Part of a small language model's weights.
Size: width 512, MLP 1344 GeGLU, vocabulary 10844, 67.2M parameters.
MLP neurons of a small language model. Each row is named by its layer, matrix (down: output weights) and neuron, and shows model dimensions 32-127. Each number is 200 + 20 x the weight over its row's rms, rounded and kept within 0 to 999. A neuron's up and down rows have the sign that makes its largest values positive.
A block is one neuron, or neurons of one layer that tend to fire together. Before each block is what it responds to, as a language model described it from the Wikipedia text at the highest values.

Responds to: Spelled-out number word pieces
L7.down382,174,233,193,206,187,223,227,223,191,177,193,189,196,203,187,191,200,210,212,219,207,201,196,180,168,233,189,203,207,227,201,195,180,229,177,201,169,183,189,219,197,173,203,184,171,201,206,237,193,215,223,190,183,200,234,180,212,216,202,182,182,187,193,133,216,216,204,212,209,226,209,180,207,196,206,214,230,199,210,213,179,173,166,190,226,177,192,207,209,205,218,186,163,182,210,211
L7.down552,201,201,175,223,209,205,165,184,191,212,206,188,197,243,177,222,164,183,191,225,230,208,215,200,226,213,160,214,199,164,181,209,164,194,184,144,184,187,216,191,200,204,155,168,193,223,217,206,163,221,203,190,199,191,240,202,226,204,201,190,175,173,195,212,178,213,243,207,232,233,174,223,192,235,195,237,200,221,221,197,182,205,174,203,210,195,212,198,196,206,224,207,219,164,189,188
L7.down587,189,211,195,189,203,214,209,183,217,178,197,176,208,210,197,238,211,216,193,211,170,168,159,209,184,203,206,214,194,210,154,213,190,200,201,218,214,165,226,198,174,238,194,183,203,200,226,233,154,190,204,193,216,202,194,194,235,185,190,206,210,188,220,195,240,155,205,192,192,232,184,187,219,209,228,199,197,208,209,204,221,183,184,206,184,200,193,219,212,207,202,231,234,211,193,197
L7.down687,186,204,216,192,177,197,207,234,204,218,190,205,205,218,209,189,191,234,216,219,185,201,223,244,198,187,176,218,195,206,192,260,210,209,172,179,189,238,184,211,224,205,183,202,186,201,171,199,182,179,184,222,204,185,189,232,201,220,215,190,211,165,220,171,245,185,194,223,214,219,190,203,184,205,222,177,186,155,220,182,184,172,196,198,219,193,225,179,207,200,221,239,188,144,208,186
L7.down738,209,202,207,216,202,200,202,189,199,213,183,205,221,171,180,195,188,226,211,195,218,220,204,211,205,212,199,173,199,196,187,203,200,235,206,212,148,183,198,212,207,189,224,215,207,206,211,184,222,192,213,182,200,214,219,199,236,212,203,165,186,210,164,176,201,207,211,212,196,195,220,186,157,228,178,206,171,203,224,152,218,202,210,192,219,208,210,192,197,186,168,194,214,201,223,209
L7.down778,172,197,199,194,202,221,210,210,230,211,188,193,214,198,192,212,182,196,195,241,192,190,188,211,230,173,233,188,183,190,182,212,203,218,208,174,193,216,222,212,194,177,184,224,179,250,181,200,197,188,179,212,210,163,219,188,205,170,217,177,203,190,209,208,219,167,185,199,214,198,215,208,188,235,196,176,201,207,207,169,185,197,231,208,208,238,215,204,186,206,178,172,166,208,184,196
L7.down1061,174,227,200,230,148,228,205,191,186,193,195,187,216,220,172,225,153,198,209,206,191,203,187,195,187,189,174,191,202,209,199,214,206,201,228,176,189,195,200,183,176,151,187,183,196,212,183,196,198,203,173,209,213,214,161,227,199,218,198,225,206,182,243,205,213,200,229,199,170,197,185,219,181,232,237,191,217,219,220,182,207,203,199,215,156,203,212,185,179,209,208,171,177,217,180,188
L7.down1216,177,239,197,191,196,209,193,215,248,188,189,206,218,191,196,197,200,241,169,182,184,211,201,221,202,188,214,184,202,237,152,214,158,212,216,187,225,224,206,186,164,203,207,161,197,178,216,234,214,198,193,213,194,228,187,191,208,212,212,185,170,206,207,186,221,197,180,211,191,203,169,225,204,182,207,208,173,213,204,243,216,184,200,162,202,220,146,215,196,217,178,209,209,179,191,178

Responds to: Passive verb participles
L4.down58,202,216,213,197,210,194,197,187,188,204,213,184,200,203,189,217,195,203,185,189,200,180,211,198,197,207,220,215,220,205,177,231,216,199,176,250,194,173,229,196,193,217,185,235,195,209,206,223,200,184,188,213,234,189,217,186,210,220,187,219,196,223,220,214,196,168,180,199,187,202,208,189,207,210,216,193,210,206,236,216,179,214,185,174,194,196,166,188,199,211,177,209,164,197,219,158

Responds to: Change verbs and measurement units
L14.down59,211,192,217,225,227,190,186,210,182,156,196,230,215,227,194,212,209,191,183,221,213,208,181,213,203,196,201,216,221,201,153,167,195,187,202,175,172,193,194,176,207,207,184,183,219,191,155,172,208,205,209,210,215,210,214,173,220,216,206,187,219,215,210,191,249,212,225,195,193,168,184,206,209,183,218,203,205,192,222,196,211,206,169,203,179,235,184,187,221,194,221,184,168,230,175,207
L14.down123,170,208,222,211,179,193,223,193,194,214,207,228,195,207,225,210,208,221,196,215,217,183,229,210,192,214,206,199,196,199,185,181,183,164,232,203,244,182,193,205,209,188,196,191,211,202,209,188,218,194,210,216,208,184,206,224,213,181,211,188,200,235,189,197,166,189,212,197,179,214,194,173,201,216,206,156,202,163,223,196,197,200,167,201,217,180,152,201,195,222,163,221,195,184,198,164
L14.down213,197,190,231,190,181,217,204,181,211,247,230,166,149,205,166,154,224,209,214,175,192,222,145,202,220,193,229,197,211,155,187,197,234,194,196,203,167,212,199,205,184,230,221,170,199,216,186,189,171,206,214,232,221,207,197,223,215,194,202,200,177,190,208,162,186,191,199,201,207,238,188,185,195,211,199,227,201,202,201,194,205,212,192,168,202,183,207,210,205,206,185,206,159,204,188,206
L14.down379,208,204,185,218,226,165,223,205,193,207,204,169,243,198,206,188,199,201,203,216,212,198,256,235,235,214,192,232,211,162,162,166,183,209,201,184,211,175,166,188,190,194,190,187,187,202,193,180,213,152,191,213,192,208,193,215,214,181,177,200,199,193,225,194,199,181,206,198,184,195,206,229,189,215,221,199,219,201,186,214,240,237,206,200,190,170,211,224,203,189,197,179,197,203,222,179
L14.down517,201,196,205,198,204,235,199,202,216,200,200,168,183,219,193,226,207,212,209,221,256,205,227,220,176,175,216,216,207,209,203,194,221,216,178,215,220,216,187,186,193,226,201,223,199,201,220,254,186,205,179,192,213,188,228,166,184,197,184,223,216,197,167,213,211,219,226,192,174,169,225,178,168,153,233,187,191,206,220,197,215,182,196,179,194,224,184,205,171,191,200,195,224,198,209,186
L14.down821,171,199,225,203,200,203,229,203,200,216,195,208,149,171,213,238,199,193,238,199,225,210,223,211,217,193,198,193,177,235,211,181,218,190,186,199,194,197,175,199,220,182,199,201,207,209,201,215,215,167,200,224,197,209,215,224,200,187,185,198,206,231,195,210,233,193,211,182,171,199,202,245,183,184,202,157,212,230,180,196,210,224,187,234,155,189,213,215,207,193,195,198,214,208,194,161
L14.down955,169,193,206,195,185,230,170,204,213,193,191,205,203,196,187,192,231,202,205,219,224,198,212,213,223,197,232,240,200,188,214,185,214,232,171,224,176,198,190,179,204,171,208,217,215,209,197,235,213,222,194,229,216,195,188,203,242,195,201,203,251,220,215,179,214,185,210,209,213,212,183,209,184,206,197,194,177,204,213,180,192,191,211,218,242,224,216,226,198,203,201,210,188,197,175,230
L14.down1166,199,205,203,223,226,218,203,190,213,206,194,178,207,203,208,233,177,202,184,166,203,181,185,214,177,197,206,169,174,182,186,226,205,226,190,197,209,209,195,175,211,195,226,178,167,200,228,230,175,191,214,158,241,204,186,164,200,173,217,229,206,206,190,176,188,201,170,206,161,199,187,169,206,244,221,175,203,204,222,169,214,226,208,185,162,220,168,221,196,201,198,178,199,197,206,172

Responds to: Score dashes and fragments
L14.down14,196,197,204,167,156,226,186,190,206,189,229,209,164,191,187,193,208,185,210,157,189,178,173,194,232,175,220,207,189,231,186,206,183,195,180,210,211,186,186,204,223,200,183,208,181,219,186,198,178,217,233,219,152,219,180,181,192,217,208,194,204,225,231,203,175,201,195,218,165,214,222,187,213,236,163,189,160,231,198,191,201,185,189,210,218,206,207,212,218,230,212,233,195,236,219,193
L14.down35,171,203,201,197,164,205,187,162,192,200,215,167,208,200,236,199,204,175,203,163,196,210,200,195,251,228,209,189,205,184,200,187,229,212,189,221,193,223,239,185,187,185,172,185,210,205,193,187,206,217,158,174,196,194,216,219,192,172,206,197,206,176,204,190,185,204,194,221,205,230,200,204,197,199,150,195,186,176,197,213,187,207,182,241,223,182,203,199,188,197,197,197,198,211,186,196
L14.down72,206,189,200,211,198,200,207,230,185,210,191,235,198,236,190,203,189,172,203,196,188,188,212,189,213,210,192,199,209,190,187,205,225,213,237,225,255,224,215,218,222,198,164,194,214,240,173,170,196,258,171,200,205,199,195,227,198,180,194,194,209,176,219,209,213,214,185,228,210,165,187,168,171,222,221,208,195,182,227,151,249,231,195,214,179,165,202,212,178,212,203,220,192,215,191,193
L14.down127,183,201,210,150,209,198,210,205,214,194,215,214,206,235,172,203,204,191,184,210,191,220,188,205,185,226,160,199,193,206,202,190,171,179,240,221,176,220,188,207,224,173,194,173,188,214,221,173,220,215,179,188,155,209,203,221,183,220,203,176,215,180,199,239,236,213,175,179,189,195,184,180,187,203,202,190,211,199,218,200,205,214,186,171,242,213,207,212,178,195,201,224,185,182,181,208
L14.down627,218,163,214,194,202,193,166,229,197,186,225,186,176,177,193,212,186,204,210,190,201,206,212,236,198,211,207,193,217,181,235,187,174,162,216,208,191,178,172,139,191,215,201,158,194,200,194,193,213,163,225,205,199,175,209,236,184,207,213,204,185,215,198,211,195,194,238,204,182,211,199,186,208,213,201,245,200,193,213,191,223,179,198,214,194,220,189,213,220,191,208,184,220,205,211,211
L14.down635,185,207,202,220,160,201,227,185,230,195,212,203,225,211,242,221,193,201,200,191,179,209,193,213,214,174,234,167,166,213,189,173,225,206,195,208,207,212,191,217,178,232,219,209,207,208,201,195,144,217,187,165,177,209,200,211,215,206,195,210,229,210,176,187,177,201,201,235,191,199,206,208,220,211,186,204,178,220,201,171,178,223,231,194,188,195,198,205,215,249,199,201,204,197,176,194
L14.down747,204,190,179,227,171,210,217,168,159,165,170,197,206,177,186,185,212,196,211,188,213,195,225,194,194,207,183,213,243,201,186,185,190,200,206,202,221,217,203,192,198,191,196,193,224,201,196,199,180,203,237,222,177,203,237,204,205,159,196,218,200,172,202,230,200,194,196,203,234,221,200,217,187,198,196,199,197,203,222,192,198,196,163,204,223,196,201,188,186,203,191,198,176,205,191,211
L14.down1209,202,163,200,206,202,186,193,217,233,180,212,214,217,237,199,217,177,200,207,175,203,198,194,207,199,225,170,189,210,204,211,216,206,216,196,174,168,192,218,191,196,187,222,201,212,212,208,180,168,179,221,204,190,187,186,245,221,200,172,156,194,182,212,193,187,186,230,241,190,206,203,159,189,170,213,210,203,198,201,198,182,191,194,226,195,214,230,198,184,195,212,161,214,228,228,148

Responds to: Mid-name word pieces
L7.down98,196,181,185,207,206,203,238,183,216,206,235,194,178,173,208,166,209,188,216,195,162,201,205,191,212,182,201,215,186,226,234,187,203,214,173,162,212,204,180,227,191,208,238,222,167,181,210,209,223,191,211,169,193,175,204,209,182,228,172,237,201,181,214,178,212,211,209,232,249,188,186,170,180,194,188,185,204,211,198,209,213,226,175,214,181,174,205,198,244,195,224,177,225,207,190,208
L7.down225,178,200,201,203,202,181,173,184,187,193,169,218,210,206,217,207,192,189,183,191,204,169,227,213,183,200,200,209,221,197,205,195,209,171,202,199,230,203,216,221,187,206,197,182,146,205,193,164,177,221,230,198,204,208,194,196,192,170,214,233,223,247,174,184,197,234,204,189,211,207,217,221,202,226,201,173,216,186,188,205,223,213,178,174,190,203,225,209,209,225,203,163,202,207,245,203
L7.down385,211,201,218,170,229,191,193,212,186,200,203,227,197,206,182,191,221,204,199,170,200,200,196,210,219,169,225,196,187,206,190,229,188,195,221,207,215,189,188,185,243,231,240,166,183,205,191,190,182,203,198,178,175,228,240,208,195,173,211,213,218,231,211,211,204,220,180,175,183,201,257,176,173,206,191,190,221,209,224,229,200,207,166,227,186,203,230,162,224,241,223,191,181,231,204,251
L7.down945,225,201,161,204,215,166,205,203,190,213,215,185,209,218,219,210,176,157,211,209,187,190,200,194,213,195,203,226,170,178,179,230,183,172,217,206,185,189,210,207,226,206,207,180,193,167,201,184,221,199,206,221,168,157,193,205,210,192,164,189,183,183,185,203,210,174,202,203,220,200,192,185,183,195,173,182,194,185,227,214,231,186,187,252,203,184,229,213,217,242,188,164,236,218,184,190
L7.down999,195,206,181,212,204,189,229,173,213,222,194,192,216,200,198,216,192,206,204,193,198,218,192,172,206,216,217,170,172,222,195,225,192,228,162,182,200,207,208,233,176,250,188,214,196,212,181,158,231,190,192,199,231,210,192,206,206,191,204,205,223,209,207,198,190,172,219,188,223,168,244,207,211,201,170,186,191,179,216,172,204,201,193,215,194,159,199,202,206,246,182,206,182,194,203,197
L7.down1148,180,165,228,213,225,208,175,212,177,203,217,229,186,210,173,195,190,191,209,167,225,196,171,226,213,219,254,210,174,224,209,242,203,200,187,209,202,199,174,178,221,194,198,195,225,229,215,238,225,209,169,209,196,206,193,220,216,216,202,190,201,225,165,216,196,192,213,223,225,181,179,210,198,234,163,217,187,222,187,218,223,211,202,198,198,213,218,217,211,178,192,207,206,176,198,162
L7.down1235,159,244,190,187,165,225,210,202,174,192,215,200,192,208,196,177,212,146,211,204,239,236,211,191,220,225,224,222,220,169,197,197,192,208,202,219,137,208,198,207,181,190,223,229,193,220,203,162,187,222,160,196,187,189,219,221,208,241,169,216,212,228,197,226,204,174,202,181,190,221,235,190,139,176,211,202,181,164,215,213,186,219,232,217,207,185,196,205,211,202,179,198,191,192,210,200
L7.down1286,196,223,225,205,186,240,199,231,154,192,183,222,203,218,221,236,184,197,185,216,221,187,195,175,240,180,224,170,163,198,178,229,224,186,228,178,187,223,211,195,211,187,181,176,217,206,219,190,216,201,229,213,225,189,210,200,209,235,205,220,198,197,211,191,208,177,203,226,191,198,228,213,170,207,203,232,186,196,191,218,206,195,210,211,207,198,208,171,211,203,255,190,204,203,199,197

Responds to: Mid-name word pieces
L14.down24,217,219,187,183,205,191,184,176,233,209,203,197,182,200,167,187,233,218,212,244,170,216,203,209,195,195,189,188,221,218,218,234,168,243,213,219,215,201,209,169,200,195,203,200,205,189,214,189,192,230,170,215,208,232,170,187,186,190,203,178,219,200,116,199,185,200,184,173,216,181,260,221,209,221,213,198,176,181,181,182,198,216,202,187,211,207,221,188,183,181,190,232,174,199,195,207
L14.down359,172,205,196,190,207,210,173,193,193,207,172,212,216,202,201,191,194,216,204,216,193,234,209,185,229,202,217,207,205,203,210,219,200,198,206,177,209,215,201,270,183,216,208,211,196,208,211,206,241,231,211,186,196,198,186,203,208,208,242,182,195,198,181,206,176,222,223,184,235,208,204,213,205,198,206,209,210,210,218,198,196,176,224,194,212,157,222,205,194,195,216,213,220,207,175,230
L14.down453,184,142,201,199,213,205,155,181,222,207,215,190,170,207,180,218,188,218,242,231,219,189,184,174,219,168,228,136,245,155,167,220,160,210,205,168,195,201,202,216,204,192,203,200,188,214,215,188,195,169,194,193,217,193,221,200,227,184,188,207,196,226,181,234,214,251,205,220,238,191,199,231,210,166,175,222,176,216,174,199,201,215,225,163,207,198,206,217,205,170,230,210,180,193,206,198
L14.down494,227,222,209,166,204,220,192,191,205,188,191,223,203,198,169,207,176,222,219,197,218,199,167,211,198,188,150,191,197,175,203,171,203,212,202,200,226,181,198,194,188,211,165,208,188,162,219,191,213,185,210,201,175,198,183,227,211,211,203,203,207,229,221,198,217,174,169,177,206,168,214,211,214,200,210,186,205,221,201,205,199,220,193,183,220,165,203,176,215,225,168,229,223,191,177,191
L14.down1077,214,195,219,189,248,216,199,201,202,216,233,221,195,217,240,216,179,221,205,214,200,194,209,183,204,203,171,214,215,230,215,163,246,219,196,220,205,190,181,198,186,200,228,221,170,196,162,155,204,164,232,219,192,200,196,215,190,225,166,158,202,215,195,194,177,154,199,196,195,214,201,214,184,221,200,200,188,198,190,214,201,197,189,225,171,188,215,172,158,178,229,201,217,188,211,217
L14.down1084,207,189,225,209,219,173,179,178,204,213,187,167,221,191,233,170,211,159,195,216,210,226,185,217,182,220,201,207,208,214,184,211,230,200,219,198,174,196,210,202,187,230,192,213,251,197,212,203,179,221,202,204,177,183,161,222,217,218,223,161,189,156,180,217,212,212,193,204,242,190,205,222,217,229,210,207,194,191,210,229,205,177,192,191,191,190,180,182,215,203,194,193,193,185,184,204
L14.down1104,195,186,197,209,158,195,190,187,239,232,194,202,193,221,157,209,216,204,188,207,188,170,194,191,196,195,189,220,171,205,237,163,211,184,212,187,151,228,181,159,209,194,169,216,189,214,193,199,184,186,216,183,168,218,201,205,202,205,142,185,182,209,209,200,209,213,221,183,234,193,208,221,211,184,192,201,223,169,174,184,223,168,178,230,166,218,198,208,215,201,226,193,219,181,177,208
L14.down1176,179,190,189,185,215,234,213,204,231,225,158,192,171,216,197,202,221,210,219,219,213,186,201,199,224,231,213,177,161,197,218,223,229,182,228,178,197,186,163,197,224,184,198,189,210,228,180,193,186,199,230,225,195,212,182,175,180,211,224,198,219,202,170,189,215,219,197,178,203,187,227,158,196,197,184,185,185,175,205,157,182,239,220,225,214,201,197,204,240,203,179,239,190,187,201,232

Responds to: Abstract noun endings
L14.down354,211,186,191,196,178,214,214,204,204,191,208,206,159,251,182,201,197,197,201,180,174,222,184,201,175,228,169,194,175,260,201,203,217,201,221,207,197,192,218,208,200,201,165,169,221,208,175,221,229,177,214,182,178,221,218,198,241,211,224,211,170,223,219,216,224,209,185,199,214,204,200,214,181,203,210,178,192,197,213,233,193,177,216,187,213,215,205,195,210,230,194,228,164,230,181,187
L14.down645,207,196,191,170,213,223,218,204,184,173,201,198,203,198,166,207,185,177,201,188,208,218,196,197,189,224,161,231,196,209,221,199,184,212,206,193,201,216,204,184,183,195,233,192,184,206,192,230,198,189,175,198,229,186,233,196,226,223,172,211,213,255,176,187,164,178,210,175,165,212,213,168,185,207,206,212,255,193,185,159,239,214,223,194,208,214,188,204,189,219,202,194,198,209,208,201
L14.down976,212,231,224,187,188,159,226,228,215,221,195,197,200,229,193,216,153,198,167,183,213,178,205,194,239,244,192,203,209,207,211,182,237,191,186,189,204,197,197,175,225,180,199,198,249,234,210,201,146,173,212,239,185,204,188,193,225,205,218,223,236,217,236,206,186,184,189,224,216,183,206,179,209,172,206,178,187,200,227,197,204,210,167,180,199,190,203,199,196,211,201,209,188,221,206,249
L14.down1051,181,172,156,195,208,204,189,171,219,224,207,205,175,191,172,216,198,137,216,225,220,177,207,227,191,195,205,212,196,227,209,204,242,207,219,193,227,176,206,207,177,190,205,171,213,213,223,184,200,188,201,183,207,217,204,192,170,207,236,214,171,185,251,180,211,191,159,227,199,195,196,225,226,216,218,200,226,207,219,209,177,203,184,204,196,218,202,223,212,205,210,215,190,232,191,195
L14.down1067,176,186,226,194,175,213,210,238,206,199,194,202,187,190,231,183,193,205,208,206,216,184,200,193,207,229,163,229,212,186,220,180,183,192,166,232,195,213,176,216,173,176,250,167,183,193,223,207,198,206,200,198,228,198,181,211,214,219,176,215,191,170,221,264,193,196,172,207,178,188,140,224,207,203,195,216,204,195,189,223,195,222,256,180,207,224,197,212,190,252,200,252,207,166,216,204
L14.down1085,213,202,210,201,245,177,196,167,205,212,174,196,199,187,191,205,182,181,208,198,204,225,219,191,213,223,179,206,209,179,219,207,204,198,211,183,172,214,190,203,182,182,206,171,186,181,212,190,206,199,229,197,215,195,207,241,212,211,216,206,186,215,218,204,191,170,190,226,232,196,237,240,235,219,196,186,194,218,203,199,210,188,214,182,192,205,249,161,200,199,209,207,176,187,211,236
L14.down1091,221,201,198,256,200,184,209,216,197,201,192,208,202,207,204,195,225,220,189,196,190,170,217,221,188,188,204,207,193,202,234,200,196,210,236,212,221,209,202,194,182,207,207,207,196,203,196,209,200,179,238,197,219,189,195,200,207,222,179,207,181,172,209,191,191,198,180,205,207,168,219,226,198,179,193,204,227,200,194,217,179,191,225,197,202,204,236,215,226,230,235,197,204,199,203,201
L14.down1341,198,203,229,181,196,202,193,207,187,185,243,218,214,244,236,201,211,234,162,156,171,163,189,217,224,190,216,169,184,178,196,179,186,211,207,207,254,208,239,203,192,203,211,192,200,208,247,198,184,167,217,160,185,186,192,225,177,195,207,180,196,230,223,174,194,178,208,231,166,164,192,195,193,196,196,187,201,202,181,205,187,183,196,200,156,200,197,209,178,209,184,194,167,221,154,211

Responds to: Noun after "the"
L4.down590,201,224,203,195,202,212,237,194,165,192,199,173,200,187,217,186,175,185,182,215,181,184,189,223,232,219,185,192,223,206,206,192,199,183,193,224,166,143,163,217,196,183,192,200,215,173,214,185,181,174,193,208,180,205,178,184,208,204,167,168,191,172,181,188,221,184,198,198,221,203,220,196,189,208,205,182,210,198,177,214,209,216,186,195,172,193,215,214,166,194,176,166,195,205,203,184

Responds to: Abstract noun endings
L4.down100,246,200,196,192,230,181,230,188,263,221,185,199,172,220,191,184,183,192,192,208,199,194,212,216,158,212,194,220,162,196,228,186,194,242,238,216,238,232,226,208,196,174,244,228,200,226,187,175,189,209,195,219,158,221,210,208,208,178,209,213,188,198,233,214,232,213,175,175,196,208,161,187,210,183,186,208,217,178,212,187,178,212,191,165,172,164,193,205,209,237,206,191,215,218,201,184